config.yaml
hidden_size: 256
head_dim: 64
vocab_size: 4096
hidden_act: "quick_gelu"
norm: "rmsnorm"
norm_eps: 1e-05
positions: "rope"
rope_theta: 10000.0
qk_norm: true
tie_word_embeddings: true
optimizer: "muon"
schedule: "cos"
MLP neurons of a small language model. Each row is named by its layer, matrix (down: output weights) and neuron, and shows model dimensions 0-255. Each number is 128 + 24 x the weight over its row's rms, rounded and kept within 0 to 255. Numbers have three digits each.
After each neuron's rows, "fires before" lists the tokens most often just after its 100 highest values on Wikipedia text that the model never trained on.

L17.down504:152101120168118106156125089132162148126155165111166118165126107145176114122104129088123163140089145148145140161151151144166129131131117131139128168127165133147102088103106125122091093122142084151152100138140130109125122115147103099139143123125130137108121159143148134195113148114110144121105088083124122131133116150114167130153099093109114144119116109151109088119087129134109137115131115114088152143129084125100146117141132139196149115157120135120127130129111134151124120198190122113124130120068191103166141119113145116140136132145131127094151138119118100119119109138082147153090114094111106129123112138140113122139139143161162136157151091144144096126141141196086145166095089144147096151126110129105102114092154104128079107132092114148120093127115112154113076147162142
fires before: "ated", "ate", "ations", "ates"

L8.down277:144135149080163145130115120140091106168133108159116120129142092122179106137151114114162079118166138143103108153125143087119116135132190132138111102079093136098127101124141128117118119126100138106148101174130137123087119128094157116088079112099086130171131118119160095074097135108129139078158121120121145139135078121120160101135154188108142103139136080114123138109158153132107098127120154139131144093108068151142144148102140116117117108100108153100181131125099125103074117183132103107108124130128154132155124096117111133129129101144122084134135105116150129127112103112134145141117114122162172115143140097116093136132097148091156103149126118130103139161163127101143141178124163097127145169137129137159094168139108154164126100169114110115109105147149119129123144130157105
fires before: "\n", "\n\n"

L17.down269:117095097096151130176133158114134093111084186165161135101082117105103134118139120099151118144117139123180101117131104173116152125136121136160130070126127151121137079108142132147097135139096107126120088104139125154126114134128132131113112150119115141110091137136140133088122112160112142181109115177115114096103100125151136136127142100113168112121153150108117124152113092143163108129125109104097101075164088133113137154152136119151136154174136159147085155107114145093104132171180133117136118140132145129105133122118188115132099100149159118152162092126087091126127116144140134100119169156138098160143113157151113138134169118119124124141147146118091153150151110099146115118139124136087180152104173178152104115123133136139171096171117156125150111130123148132167114128081158
fires before: "1", "0", "2", "4", "3"

L17.down285:142139137126157095119136126132110133161115091158136095107190084140157125121119066114126125151158136162142139085101151109182147149138137150141165118080137180132133145123128136151157044095121096124142152134099137113160162141154159138125123100115118123105079140139123148134104129088141138130118123100103136117119143127102128138103069118145122122098091136146102123132136062136124114122130131092092137120103149123144129135099131171204111167136140109119124140143108150090152154107147100120082169111125114110112099134115123133082108137098108122145139136128101149145127129128112146127135117146132124097122154121120120151144143161136111107133161128148125121144140163156124147108123150129148108133147119137092126144167117111157111115175115168134122020151110121165124098159114166
fires before: "–", " – ", ":", "\n", "val"

L8.down571:115139082121151104107115137149136153139121167136156092103113179090123116106178123167148093155163132138098117107214162111127134135127120098078123109119136136122140124142115120134168150149142143126149132110139117131115114164081138126137184107132121100143151136127118166117133125135129146160120133154166135104144148130106130111088171127126130139170146191122131105146137118102133134119103110121077121080053148114151166127154120108179115120146114100127128146145137139133133101152123153111110173117159105134125132117136104122122100129149148151124098111121101136146105097144132130113117147131136113151097122115138145082173163140144105126142121131110129149132144094159116158112158130117135088116189119079093153081147126113136114176127093066140107135102129128091158109164108075
fires before: " | ", "."

L4.down119:085074150131139138125116129142119121123134150117132130118108155094142124123130138125109107121101099119126118099148126142103097146128131119111109142088119141107139146081143180168153125092178063139139095134163142112114124166112139079144145171118136136113129145147149113164130131134108098102095141115152129154127104130103104096110107111127122163101120135090114170100144155120111141118101136130160154125141133168158129166158170155122121088135172116179129159086142134099181119163155127139147115161136155131107144142106171110122138188110113143122116154121115150128088131105154140105122203143163159110095120144101095114087146124135090107128174092119102159100162133131140150102121126113127183151145115119184159142136111117108182136090141087130111140135090106121144129125129136
fires before: "2", "1", "3", "8", "5", "0"

L6.down380:133156153108135102092133124134111123096123166185119116128116130113174131105127118158133131094124130116085173115083141125121126164092139138119111105136121091124147159152151144104114187116179124120110138156085106152145113141066088151121143138102118123123125137173109129160081147131130101137100153106123119139095122135140137135111109109124166159201090107143118136134148149146113103150163142124140129105145158113108171135117125122157135179131141147111102121137104154147155114126158121148072092140126182102164159143134094119121111135108156132138150140110144090133103128081086106133138159129111113152133126103128091151143142151111136129127091111117081137098145172136105131123184096161127108150115100094148118135140135173166131110112146105141118070102125147162132114187117101
fires before: "==", "===", "The", "D", "S", "In"

L17.down96:130102124124113079142137111115186125095108133104113122113128133158088165124087087129110067102126127106170124143126071158120109142106155163100107132126140103151143153118094177118124087150135128144092112109110147114113141117107115110099136125107144164110124109150160151099164109118137120127091138127143154120089137128174143103142116091125112132120185123104074142136110151142121117165149161110136138146101121132120141108147154094140131111116112112078166112151139128106126127153113141154126136134156126088077110109129060133140125126147115123095155083156123112132142124141085112114123106139142106107115145142121158097105152202155154167117147128117086129118134149129164139119125144162082119090124108143064153085119174125121148132133105110112139084129102130166105158123172136
fires before: " | ", " |"

L14.down539:142107099130155125139076154160111104077126137142159177145123138136115102153140116153108133125132147136105158142128140151149075129200147133136093121136145128112100132140106099141133097103118143126117151103158119122173141120112161122139151149135150122134140151077136106117121105146132111145109100159131107109134141093136121104152136117105098145107139138124128105138104124163100139132156136126134180155110145086137154134135149072086118136148144171139150115067149165122116096123068137080107103127112120122094095067129126132137127125138138096124111122086125120081157117118103156110082107132105119116137132160116177140136141102177086142137121103108171121145158128175106114145134209145113090097136149132169181111132123125111130125120102119076122105135127089130153121156137153
fires before: "3", "8", "6", "7", "4", "9"

L17.down637:116133111123164097145129106125082114160186147084173071140134148114130102113144117129129143094125170072119145112153144178133137146127107166135139096166132116118129131121095177133131092122089126126123095130128142156122146119066109115152126152119095124148117089143122141124134118140101107117142137131145124137120133126138124131171136104076160106063110115161170170156109108133127127148110115116099117132102135145155125134104116097135154126084132167145132144129135141107137121126136144159180136134155104132090111055113129158122143115142092111094129110085095149118082127082099177162123131155108137133131144124115130174148146115146127142111123165150095133136163121123130102128111147105158128141115121135110120136128145133116131137130129101139145019162093135118143124176114160
fires before: "8", "6", "7", "1", "3", "4"

L12.down362:111150132149138117138119104122143101153090166113178149114151116122152108100157071131151153119117102100098084116120150086094112120108109134166109071103141157150154124115135162133099105141133107115114094140150142085098119114094143064110138140105144125115089119116119140110142127115147133103120165154142166143074130138114154146146130121133168131177140094147086094137144151138103110155133100122132094093109157159092110119137147117092121159148070105119155082128144109098063111156101122139085142121104129133114125112131115140111140117129103137137110129098149122119098162082126113162108151118121136135123149145120142124130130121151160117132157140105171078146130084123152148112128113166124124147142103118095143107116099138176079155071126104147116100104126133125186138166099122
fires before: ",", ", the", ", he", " the"

L8.down839:131113038155118127126189120141124129164104105130124102101157153135117125141164098131156103128111111115107123160107149171167161129131142181105115096145137140112095121107128106122125121145129137183161091102128140154109140138112195126131124138158121123123122136126121114160110134136137123165125137119104111088119157160123110111107124104148151111062072157139098117118132162130136139115134166084131109103132150121154135107167101166107130177167133128125099143137178130125142131134139125130114128134128183140151166144128095158095131141095113124116149132126129174132152107128132097091121100121113133133177139125105153142105092103112101134137139105141128147180148128142101141153110103103161098149166128046133157150094127115116117136150173110107130086087140119107130151110117093
fires before: "\n", " |", " | "

L16.down47:133122108126158152089113142147107170157116143119154145114125143162133094172080161189122136125132128143166169122148130136109129173132124136129113136098150118115146153167095106115144118104124159110108159071146147150131130140104071116118166130126148120076072128121120138166136154144163132137116120113140102110143116124150142100079159068133121102130134155104121138130164153123145109121133133115145133145127109105162156144138131102121176136122136131114113167104121138121154131163113073126107132149128101126123140139100092121106123106087111135101107165118113126119143117115131126091093132140104111142131097154101088126137093153133133164147127123142179170147121168105124114178124149132107105097105120156119121145162150133106137099138059130108109022111124123090148097156127129
fires before: ".", ",", " to"

L16.down244:188155130115135117114114118135150117122127122125157109168094118111095120075119122138153100134098099169097176139151089112121130165124116119146130156097093130111149104089149120117084126106135101095127142102137147087143143098150122180127078129140111090160125065150138136122115140126138125124123116128175111104136107139122079114108118124138114103105186124126114099116131134094084087064083109121142114164133160151116151135117148152134188149153071148141138122139113150141123118130108155057096175158133104128149140147111143101136120164112093116099142105120152152143119156131141144141126127106104116121143104116105115111121115106145138137123150144145124122135131109158114146128121125153092107177147130176127136115137104100125123097122138135150126100146087148164109066167077104
fires before: "ated", "ations", "ates", "ate", "ative", "ational"

L16.down582:154110126139110126120160125172115126120090172139095152144129111161149089171103143078129109123152115120103122130097101190122124148171170174141134127124137140113115114134145179158138168170131152083113073143171126152147153138092148152161116105149116108085136126130166161096143142117104129164126137113073141135136138140137148134123103125105119127117132100124146120095103143110114123074150093103137147071122114053146151130154148159122148137149140099134114155085101126101122167148116124151056155109143125091130113129163133126110134130099183085108141135122154084146146142112129156121125111148138123124130111131148124138108112129155150109132155105119139145135135120157113104111142133109140115173137153113166098126139107105080139157123082146144091093163109125116119088145131149
fires before: "1", "4", "2", "6", "8", "7"

L4.down595:160159105130107122119118160168081147083124125160170094093158108140099085137125089140129113147102095128098130133083126121077123182099108154127128108160116087124142126153127123137135130115131132116159153134077097096132127134096083126141148152095130089135141135151126135149077124150144132154125107112175135158086115111137116119140099122171114160172106130146088115127131173143119098149097096147119114144157120092130161128071119138139167173115106146114096079134141121134161137136134088134112095132137158124162148140107124123097079131096162114130132138100101135120117149105070161120187169139111138138155087103132105143146163140108155147111106137170116112100143135149127124144153103148110128135126134118128132123127120160164106086113148148132108076127110148125145141180151122
fires before: "==", "The", "In", "===", "D", "In "

L17.down744:094094102162126124130115167111154110115115139156159095157152169111116109119139173158171099134114148116137131176137213133104143089124106112114096125122137097109124165110108120140082124137154091133122123081135129122133140114093118136140110150092126123127101086127139102135134135118117127152155138172116115140141145116110157149137163164145152139114119169131100103150147124154140110116097126123139131119154086132144126158141131167122146187143145175135145116132172147120142137144058095136127144160173112113116149112098136105121107108070165170125105108138135151130112112121128152138131135091132093107140107134166078085102123071146094133100091137082108073125149145154152139178150142095116111100153142151101124128128115121116114130134122126101113098133099135092145171150121153
fires before: "6", "4", "2", "5", "8", "7"

L14.down230:107149165146130156112134128117124151113099175153130070144117114186077118133106131128125147106121120139098151127098148082105117113103113134116107116127146154106187124155133122121118139147131138106085101141166128142105081105114174124115133132098165135124117132115157112152106106133148138123093123147099120051161099070154128131138148133116116179130116130121160130114141115152117081115102090151117100101120120143143158164116126145125094166138139150173112107134124173148154113167096142114113105171104129097135102108152138158151104114176172149132142121155150129147127154180136114146151079114131157128108125129118144121124147087107148114114146117128127141101116181148123100108119106152123153108119137103130123160115106120140122080147126144107129159140078174135114107157084198
fires before: "1", "3", "0", "2", "4", "5"

L4.down592:135115059149129119138102098130120126163120153088152171141186139119169102158153139121114122183104101093127135132156157122174115160097116113096126105170123146115145108161105110130148162145148147105150110105110147125142158156138107179113103087114160132098118123142097092147138120126184087137181164100135112140160125122101156135118160096128133114126126112135124086122133118126126159120098094114122128123116113104109103159147139164128145122131159101142139136121148139156133115081126145132132156147105158105119145104110126183143094110177126107149144111104138112100145084118163162162136130133101103120106153148114149146111146124100151107136107109126104178153116180094089133126139102123159131147125148054112139169118181113138112080148121128116152135115111149124112132168143155
fires before: "\n", "\n\n"

L5.down89:105141089157118154130116080132102123132113118132174133135150160180150116105144143097112145140143101107161100109130119173129120126110131115137154131129158150111132145131161173166146080103160114137102166118119076124126162121102143156124107145107126107141114140102115112157116113100181155114161129079159121161178154119127132127109159101148103079099147157116066058117163103111175142154142111118138121136124098111157112123082138097129121095120105113160131098150143091104152125096119149111114136187133170097140122124119136165143119117130173099115136086114154129124170156123132160152132135111112127099127122171132111143107131139116158123143124158144132157124104144123149163099143120120140137133131144136150146136108193106147141069110144109078129099125152142185132125134148129
fires before: "\n", "\n\n", " B"

L6.down489:094142162133091148131112144163150058136155151150130098137121144086111157129093096132143084093101150112097102125161124102123120108091120109107136123105154122139086146109145150133057125155136132140127144136140114121125106151129134116109135116113115118116144136152105104112166111134118106094077124105109137146091163112121144174147135141141194179102163116096098140135142152169107115153122120092181074062107150129137125170132142098112111091164100093152138146144125117095122120185120120091108108120092111138156168081131126124138121119151139154131137136147109120126130165143137148095113120123107150137104110105120130118151112142130123102142114145144129100103145073114113150120128118109153150112128151139147157113133183127130144135142141125123103040121123117130134092089151096
fires before: "1", "2", ", ", "002", " | "

L14.down970:085133099132127135127132127134147148168127146145109166136144109128107133151122129105148095113138143068115153134153149146135111150102174138131100125099129119153118127162112112147109120116131079166124131141127119087096128110125127125112148181089168185086134098165148161093163128127137133095139133129098155111167093104150133135115118150096098122185154120131074165109133123111125154109119153131137119123098170165074119125182125139157137152147116130175149109164155146125104134125104094108107133125138089139127122103146112129126133156149135139118111111108140068128117137136154117089169100140100104119067159126152119128133125122147109173120136154139114097119105156139135115164091146141147114145102106143137117115134142118083180176158126149120158076131078159136097162111177125
fires before: " |", " | ", " | B", " | A"

L4.down1013:134141158131090114121102120127148107103164126098135092093073164115155120123157149120127111114124105088110106143150102080146129145116119133122131134120159137135147116121176122135107126086089134151084134113168101112115132172149167151133100097148093107122152130180086127168159117170161123142130140123157123120101108164110098117107103121154115134114106124134094116111131138193127157131074081146102127125088067144118122156154121077160120104100115141087142154093150116106107126152104158128104141138126131150118157106119121143100107091115119152113138138141134118126132114090123091114120143164130161104134131102090093138134111133115089104143072121147130092104090121181104158135145129118137152134117119121105141151115159140109128171091189156104125096103149147112131159117175111
fires before: "1", "2", "val"

L17.down1003:151137103145113104100089131106149114101163128176080121162134117114167161132107144116158181138110113089129130095163113116128117109145133174156115082130104090140092151146164155128101107128127152188155126083121129151110112140169132097149155096119100132088153151089090152122138120136141140140135148118116106083139149119111134112142089130089098131154139086137145139084144106137117122140123166162166089111148139120103123117126183140122077081125122150158131114142131111125162105130102133166128131140125135111112128161138130127108067131152119119199125132133128141160192164121156148133154144104116103096110134099118104128130142140101147111136103124126165123135098135121149076158144101126149106126099127126148123148106132114085145126127153182089149078133153124116150098128124153
fires before: "2", "3", "6", "4", "1", "8"

L6.down113:137151129150114121107063139102112152149148061114170152124119112184148118108131129170142114135121134112091102121154135108151054096117145122095143095117105166130157109105126137114106126123108119159131096153098145134132225125160098117145157146128165109103097144091122104105119122127123165127123158153147114144125113123119112104137118119141156140136161147126115169118129147148148121117116155095119143070117143140070128139090127125166139142134143139151167143102088110102149148108096128130125109107138166141136131149119167147138133114119116095134157144135098152111116117113147123114143087165133114145149150090097123127091113103103138097066124103137103111118128117112157114141173079127115144094169153106127148130119134098181113128140073143127093074098149124140139127121137104
fires before: "1", "2", "\n\n"

L17.down851:119152182152099146155118142113110120115144118106113157113175121130115094129138154103117117139104101143150164121121062130114175128160119145136135147124141141130140093153155179128167120170121147119097086133144059147148141094123124134143115133118114132114101137141144125150153086149136129132152100151137159127128083130103123146086110127125108134176146111123133169139157125112114079129159121163152111105114123101134134143119143149085120129155158143106163139103137150147120135105127130100103152118118096148097159152170149132110082165129142124105100085148138120101141109122104117125123087134085133125110134121144132121121110141141155126150130178115129092135142148108168135068153209152166092148118113106114108145137114076103150092168099166164104058096144125129147100126138125
fires before: "1", "5", "2", "0", "4", "6"

L12.down264:126114124141147153170098141096127122137131150163129137139134089111160153117137154172128103177146119158105155124115179116129167142187112158127144128125120127051162142140177088162092092138128115083106123101132108132103100146151113145158149099127126173095119125074141139103121193160090126119094126132098134130160115141122107106162118181136128112150089144135151117143111141098103124131140105133146135107148121120130147172108109099106118137118122127113177100125112112169116102143105084132120130117131127129094118107112153143082154176127107096150156162141120142152122099137086151117129114155137088150097100124126093139109100173156123141130142075136168125119099137163134118143148149104172097118134147117110106117155139110149111116127100118120179162153157126149138132110137168
fires before: ":", ".", "–", "th", ","

L17.down688:129143136107102136129145175134092121125137115168094126141195138140160121147130158081083136109145117149123120146100136146069123104160156136114132116160134117102124136106102126150113128110083107092156079154144137101122156177181142114108114132137112090113102146130141077108123108110146104174177125111110136122121093094129139155170178130120131144116141133176140135124111120176096158158144099085148100128133142105090135122124129159145121111106153107171166174133145145139125109172107138122100122137110094139135120104145109119121118141155118102194112129109110091130089093137087107115147097153087151097122127117138124122127098132136131090157137104083131107089115125090132113126152114148111108124120118148096160192152138160137113146084142128124122114158134130133151138113155079
fires before: "0", "1", "2", "4", "10"

L17.down977:136142076131124123113111125094117132071101139134125139130108142144128130165145098117143124121104113127149125125135118114159105128078145112117139143126150121154120127181127137136150113156110118131151107094113142113113157135123104097155120173161137135118139090093117140120131088124160128151121122138111151129156135112138190144136113105151112101148103108086094127100068098106115182105138108134100117139177122164092078099147188110138146144128118158120116124142107077128127130125070154138111117158163143115123162080130122115106140149148122123148096115094119111130135153111132164093146112174099125141150201134111138131096157103119137135134149109114111133117122097123148116135123111109185090163133139095175072097080149120132128131141120098145125035098138146145119130122122108
fires before: " | ", " |", " (", " Res", " "

L8.down638:141135107094167152139125135130115118094125148143145094135126135126147142128188123139149092092127123127109083154161151138146137095092123136095145127085180137146129122138150127105126153103163101116115112129175117085175109180117123147119117170122158147091141145163101111157128076125125129091131146113136112163101125130109085127121110119184145150070116187127129123123141136113159131096121147124160131110095156135126149117097159101147157165150094088112149128098127159108126159145090111125163112120138124115166141098156153125143091174155092147130122152171114122151143132093110148099139096127133155113082110143147120130117122110120092117192105118117106102144132136148148143144098112121127132114173084077140137164132113116116152150102101137099105088121141148157153130153172109
fires before: "2", "1", "20", "3"

L14.down987:162138111116125176161109124142150111141106154165152122100167144160134166140173152148137102132140081107067151172097136115125132151164139081161141143107133118123124112114118120132118161134093123142158136088143120127092098121120098151130141127136091072136142158158092138105154130129114112129098156110097124115147166157111107173143137083162136131182109124059117122092116126147110141117110128127166124143154094138142124127149115122153091092110135141110156132127080156149139125094146126110162113112130151153144104166134129158123162139142135149150145133123126129152145149153151120073084156155144167136130144101142090118099151118155071141139171133126107098137131135135109111114121110117132101130148173107141096123184125131115061118127146143098138150099155172140183123149138126
fires before: "–", ", ", ".", " side", " of the"

L8.down503:119128107153151124145154128134123121166114103128156117149087072109151113129163138122128106147114169126126080131153144125135129081164161150116145158157134154086074122153112104140110080138142137144125116112081124139106139097110130133109149139154102120092106106133129175135113131108160156103130129177109172102123153123130085139143172122117142081207088160104114107139158118140114148108131124140101142090132164109087120161136129170145081144094110158100142131137121158145139170185133132147143122110122127115163112135101143106158131108072132153112173135133118122126086134105139103091125122123143172161174134140106136099117120147094110112096165100097134156147103107138165142107149101090130113154147139109142140121148087104130099153118090141164123115118123134140088097123146121
fires before: "1", "2"

L5.down336:116154147118149139088106098141115098098164164117134144119095117157155137135099129127167131143162108160165093142146129140126095104104108118169149076159129139118147102107134129087121111126113147134087158117079091108159120126146105112097158123125121110118101142116138057156119083119146075136158095115098145110146112140113148099103127110121145093130126124130138125110120182122112134109113154122125110125139106130115100153124142148188132132131139119159120170121154113151133115081130131062089124121121162115120125135142143128100081169127104109135116129099111097096094114083105150109120162132091132136125102148125089144118134102059104084115141134131136125115129123178075133122130107111141102142138089130087118133099093155089082069107111119127129083134149159105132150128147140
fires before: "2", "1", "\n", "\n\n"

L6.down342:128096098133125130105099090145117104145151115135122130146118170134115079111120153129127079143130175091099102193146147116095105146112121156168122156152136132156127161124101131110152159113180148119119137144077132118098163119155186135147138145142144081096107154129135125135104130105138100138140129095170124108122083108114118087116145148160122097122116155130122116166125110138108141112125115140133136136125094100135101126120183116088118089086144089086173101086150104099121117156120112131121140115121148164089140142117144176147096068132090105146126113142144120111117127107100177116131122135126152156083122146132110109130122117118108148166107122121163086175065127160160142165156133160151102126152157123077135153134132154162131150125143127110136092113146129144121093102132120
fires before: "2", "1", "\n"

L4.down99:121124138101169152175130129114072119112104153128119141142135113113169120097146119139164155128130120118126150121147127116126130183121146114135146102142118062094140131131164109133096111128093131118096122114157151106160117162102109159131167127109114111115141122173129115156153122175143140079104110090166155135112139122107079141117140144140141132117135107077150116078130103122124091164118101145156158110160151086146162077114105153146135115129156076138131121119104156103106172139129140158097161155144112137146160130130130130131144131180088139109119165140108128134149123090160162161114146160149151125130124125109151130095084128139161137125120130129142123096090142130134124158107118120146134138126141146090120155127109178133124144123123138086151068093108156084119116203183160
fires before: " | ", ".", "; ", " |", " | ."

L16.down984:102180126134119116135085130122182130132118106141123153146142133109154184112130103135127111110110132113129137110107148132123106158139138115144147084085136172133140126145116133143067109151128133142078117137112137134141089096146122079065127130090120155156091129157139165101140147112107142122127138180102180145142147147117124117130104144126143116147107149150126110144149120149111137125124149125128102126144104103103132140172099155110089152151148119139140125080072131118114123203141100128149140107090136135138138091138121146094124127116127061101179127134135133135140104128141128119129093137096097155117126105123139150123143105117129169128141110087113071174136086108094132092145116134158131113113109102171174091073160132148157161136169144150122055112134114120126133116141130
fires before: ",", ", the", ", he", ", F"

L17.down993:112133158129125130137162086112129096145114103146154128118148112154124134118134109140066111155112114126157106132098107154147142167160161135106148138111121101114149147148197119131139099094147127146112102161090128123148117125153130160091147117119104113152136145126115133090169128103128084160152157095095110112138111176165111110138139127132091155139130105136131139127141160109100160129135185097138158091154146086120193106133135128141140162151139126118129095153123158132108175146134095087082105151183130091116133131140166161123071143129158134123122154119111139149132141151131130112123100103126153059114131112140172133139106122133073127136130183092092127145173141134167132140130167118139148175154139100140148110101122093133117128131119164121169113135094120158115130162105151
fires before: "1", "5", "4", "3", "6"

L5.down863:107118148123115120113142160098098114171147128088139178123132106128139153109132144139131110177156112108103138142147132158126112111116138057128099110182164099108139147124150141159103130103150131088132137143121143138114137175123084121137111114144156119137124114151119074159121098131139116150177097124121120148126137149122126158105119092105124093147113100115152149153133098100156144145124105084125133144117107074103126142117110141123108139105111124136186153089151115128116094125137150103129168124091094144145145083141130169119155169145152135156155102092114139106090182100125143142108114129112116096123160130166093130123125154169111067092139157102111167172121143171136075128158080100151119100135100159154124151106138146130167119132141129097106140116145165143105116169114147
fires before: "\n\n", " ", "\n"

L17.down20:109085149133111127093093113113162104157157127147092149182101119142079161175188119136117124130111106098130129123112147160131125120126173177176152087112150135153135130137127116130096109150148160137086108159141123126112102166143164122148126144089160177127123116117129140127134111116117120131132139092100121130119115105115144137164116090098084137103178098143134153151096130102155127098115091146140135141104111151092152159160135113151144132176140129137113124129156122129162160091132117077100119152131133100143086111131150129134122192131106115161161103138115154148136123156124073137156096103138106125106181130162165124172128158116141107129137137158150140111096104128117129179079102163130131137115093100165147121120139118140143132136139160115113091143076098128096114124106138
fires before: "4", "1", "9", " –", "2", "7"

L12.down199:147150101134148151149083136163145138142152126098080124125128111149107130135140096156117132113121109153081109121160100092119110165116127149140152119132153129139136126141159156154085153110172156148146093116141107107140129128129123116147100140103134102116146133155096152174141120117124117063094139123137161107073093142143097092133145114115149129150161094147181129144134138125115148131126137161161188107133095130144185116113150138114088156093093154166115099138144166120093145202127159104091124105144161114148137115077110125114103139101144150141157113131119129105119141162131114156127089165130107099108096119098124126127174131155121146121160125136148101125157128174149155159111149120148108142137130111093143147110121094142139047147144141123173094151113121145150141145159126
fires before: " |", "er", " | S", "ir", " | D"

L14.down649:153127182117164135120127150170106125126129117141083127140143106153163139127144131147154121138142127110122129094089127113136145117132113157123132122144114136119140146123160143138126151106099086120141100110099155064125128116164092132110101125110117145141115134167110123185144095152117106110110162118100132094142098114162111104122159130140128135128105117118134128133139117100147101107137163139141130133151109129173135133136149122125145134186117176129164119156149143144120131134127136133144119116086096129160142105091157136143141166087136154095135143163128119124137144135120125141114156133121146124130098119143045146128121124141120115133114155130151115149129140122132133128112162127093110119104164128137131123155125120100102126208148118140128000144143134122102181119082108
fires before: ")", ".", ",", ", and", " |  |", " and"

L8.down205:124145130102131127114149129164086130152159151120086112127147087115169131131143078121133094147129112121093084151166147122120119107122139122139125166140138158132118150137163142109101161121098176166122125127130132111156131138129128144138115106150094133133144183149115101142098128169148091118119119139112148154121114116143102105159115167132120091123122123112157100126116122131116092085116124142153119104134075075147138184145170171148111178119147136150091111106153152106176123141133112112120151124154138143181118121137137139168076139097148166126132101108127113082123148129116179136098148144128182165114132115135093147135114136111088160127130177106181134155114112116111176120131133106156143187145155149142122155100113137114109118158145088104151098085083145105132106112158113
fires before: "\n", "ast", "\n\n", "1"

L17.down889:144057152130087108138148145157119140144134141128141118066105140123116158137112109118103127133177168142146142134085093132112123109139110121121083144136113126130118083134145152105115102120112114094120169133151148105132136129129079104127135114103120119105137112162137104139131089116148099135131140139131116172101072141106124114114110139122105167161128087138138115150130156103154057098150090110128115150121106113109097152097154131139174156156128148125188091154128150128156158168105114125109154126165182089151133093114124135135155140166139148174116091100100126133136118133129128145118123068121136148141120118138129160103152074106147136168120141141158109109114120146090116139128120078079118161153161136080152119162129092157146131137098131134090073130118166126135138111114122
fires before: "ation", "ations", "ated", "ate", "at", "ative"

L5.down342:152141127056114136134082136156136142111109124138170122139134122151175161132147130172157099123143149126096064176144106147128119177084101131130136128084139120094110064076137161136139154144125111147107097146164117134089124140126113135141164178125169095133095133116112096125159146146093155075131161184141120157113073108089128092142135134154140158142128104148138138122134161136104125085125107141110127102119116148143102133134149164140120097143176102150144166103114152090140111098132150137125113115129157122161143101101145108125099156100081110151144144128088136120108091145136130110096109165163121126113143139121156111104106152137127112134114063129102119137154110147123102155090095129129156122151139121144103111133099111146169103115135137119118091107147116156132134117144126
fires before: "1", "2", "9"

L14.down917:108107105117112135143156143107065156120147114143158101145162095141144156128097101103128100114127111139181129164129168090078112132159165159096093102136116101116160147102130112172125130114082137151106131137133156132127106172156151137124093120136113117120107145155105085140111117174122120065092102106118119166148142136138105128145134144127158149128092146127110127119131158139131084112091092103107150136072140159134144138124116153104108102104112117134101165151081156112097163106108175184148149117137143102106129130189102101161117097113169178128158095133126127097111150144085113134172113122123098151101139145129116156158130112098093112153153131124129146140142139113114091124140115165127149151106143129138156147096161117124091136131112127123168089166102124118110134119142148
fires before: "0", "1", "3", "2", "4"

L17.down573:125161129137152072156145142145101104142141142160108148143125097120125092070118088120145109146130150144143155075171118106109151167128145131177066136157121128099104098098145119162130145099135100131111119122122142120147125115135107169122143081153127130138147104122101134126129152160146104090115137137132126140154102116088106108086175127120103170140116213128102140125078153122112103088146066142120132151163131117118130128151148161122146098143134168146155143104149121124122158146108095127116135176116161133142138173123184132147109134095095145126117119120138106121128115100123140147158167163076126141139130137135126155101102148183161120129130177085150144135096132129111123111114147115095142145164125121096169095106114142124121115101150166129132097114103128144113126171135109
fires before: "ation", "ative", "ations", "ational", "a", "ated"

L6.down917:084107145132143126098128174138102155153153104110082147155116151098127133141161111145109138138115098151093154127142132124081124104140149137146118153139112120081140141114117153115135133119100139119132117127118093119148090170111102145148156101184122104140154112107135144118145093135100131122186109157156143131161111099137127102155137115118086112129150193098123150136125119130137109140145126127126166126170159109131108124140140077115163098101172125124090131165130153114132070113123147104128147129141114186122161132121136112091155132158120134137159106100112127145141149133074143167103139117109163089121134143133091170133110132104165140144129162095186133153093085107136125050156151129118132149136175133136171103133139118136104066155100125146118158156165114144155114146130120
fires before: " | ", ".", "; ", "–", " |", "ist"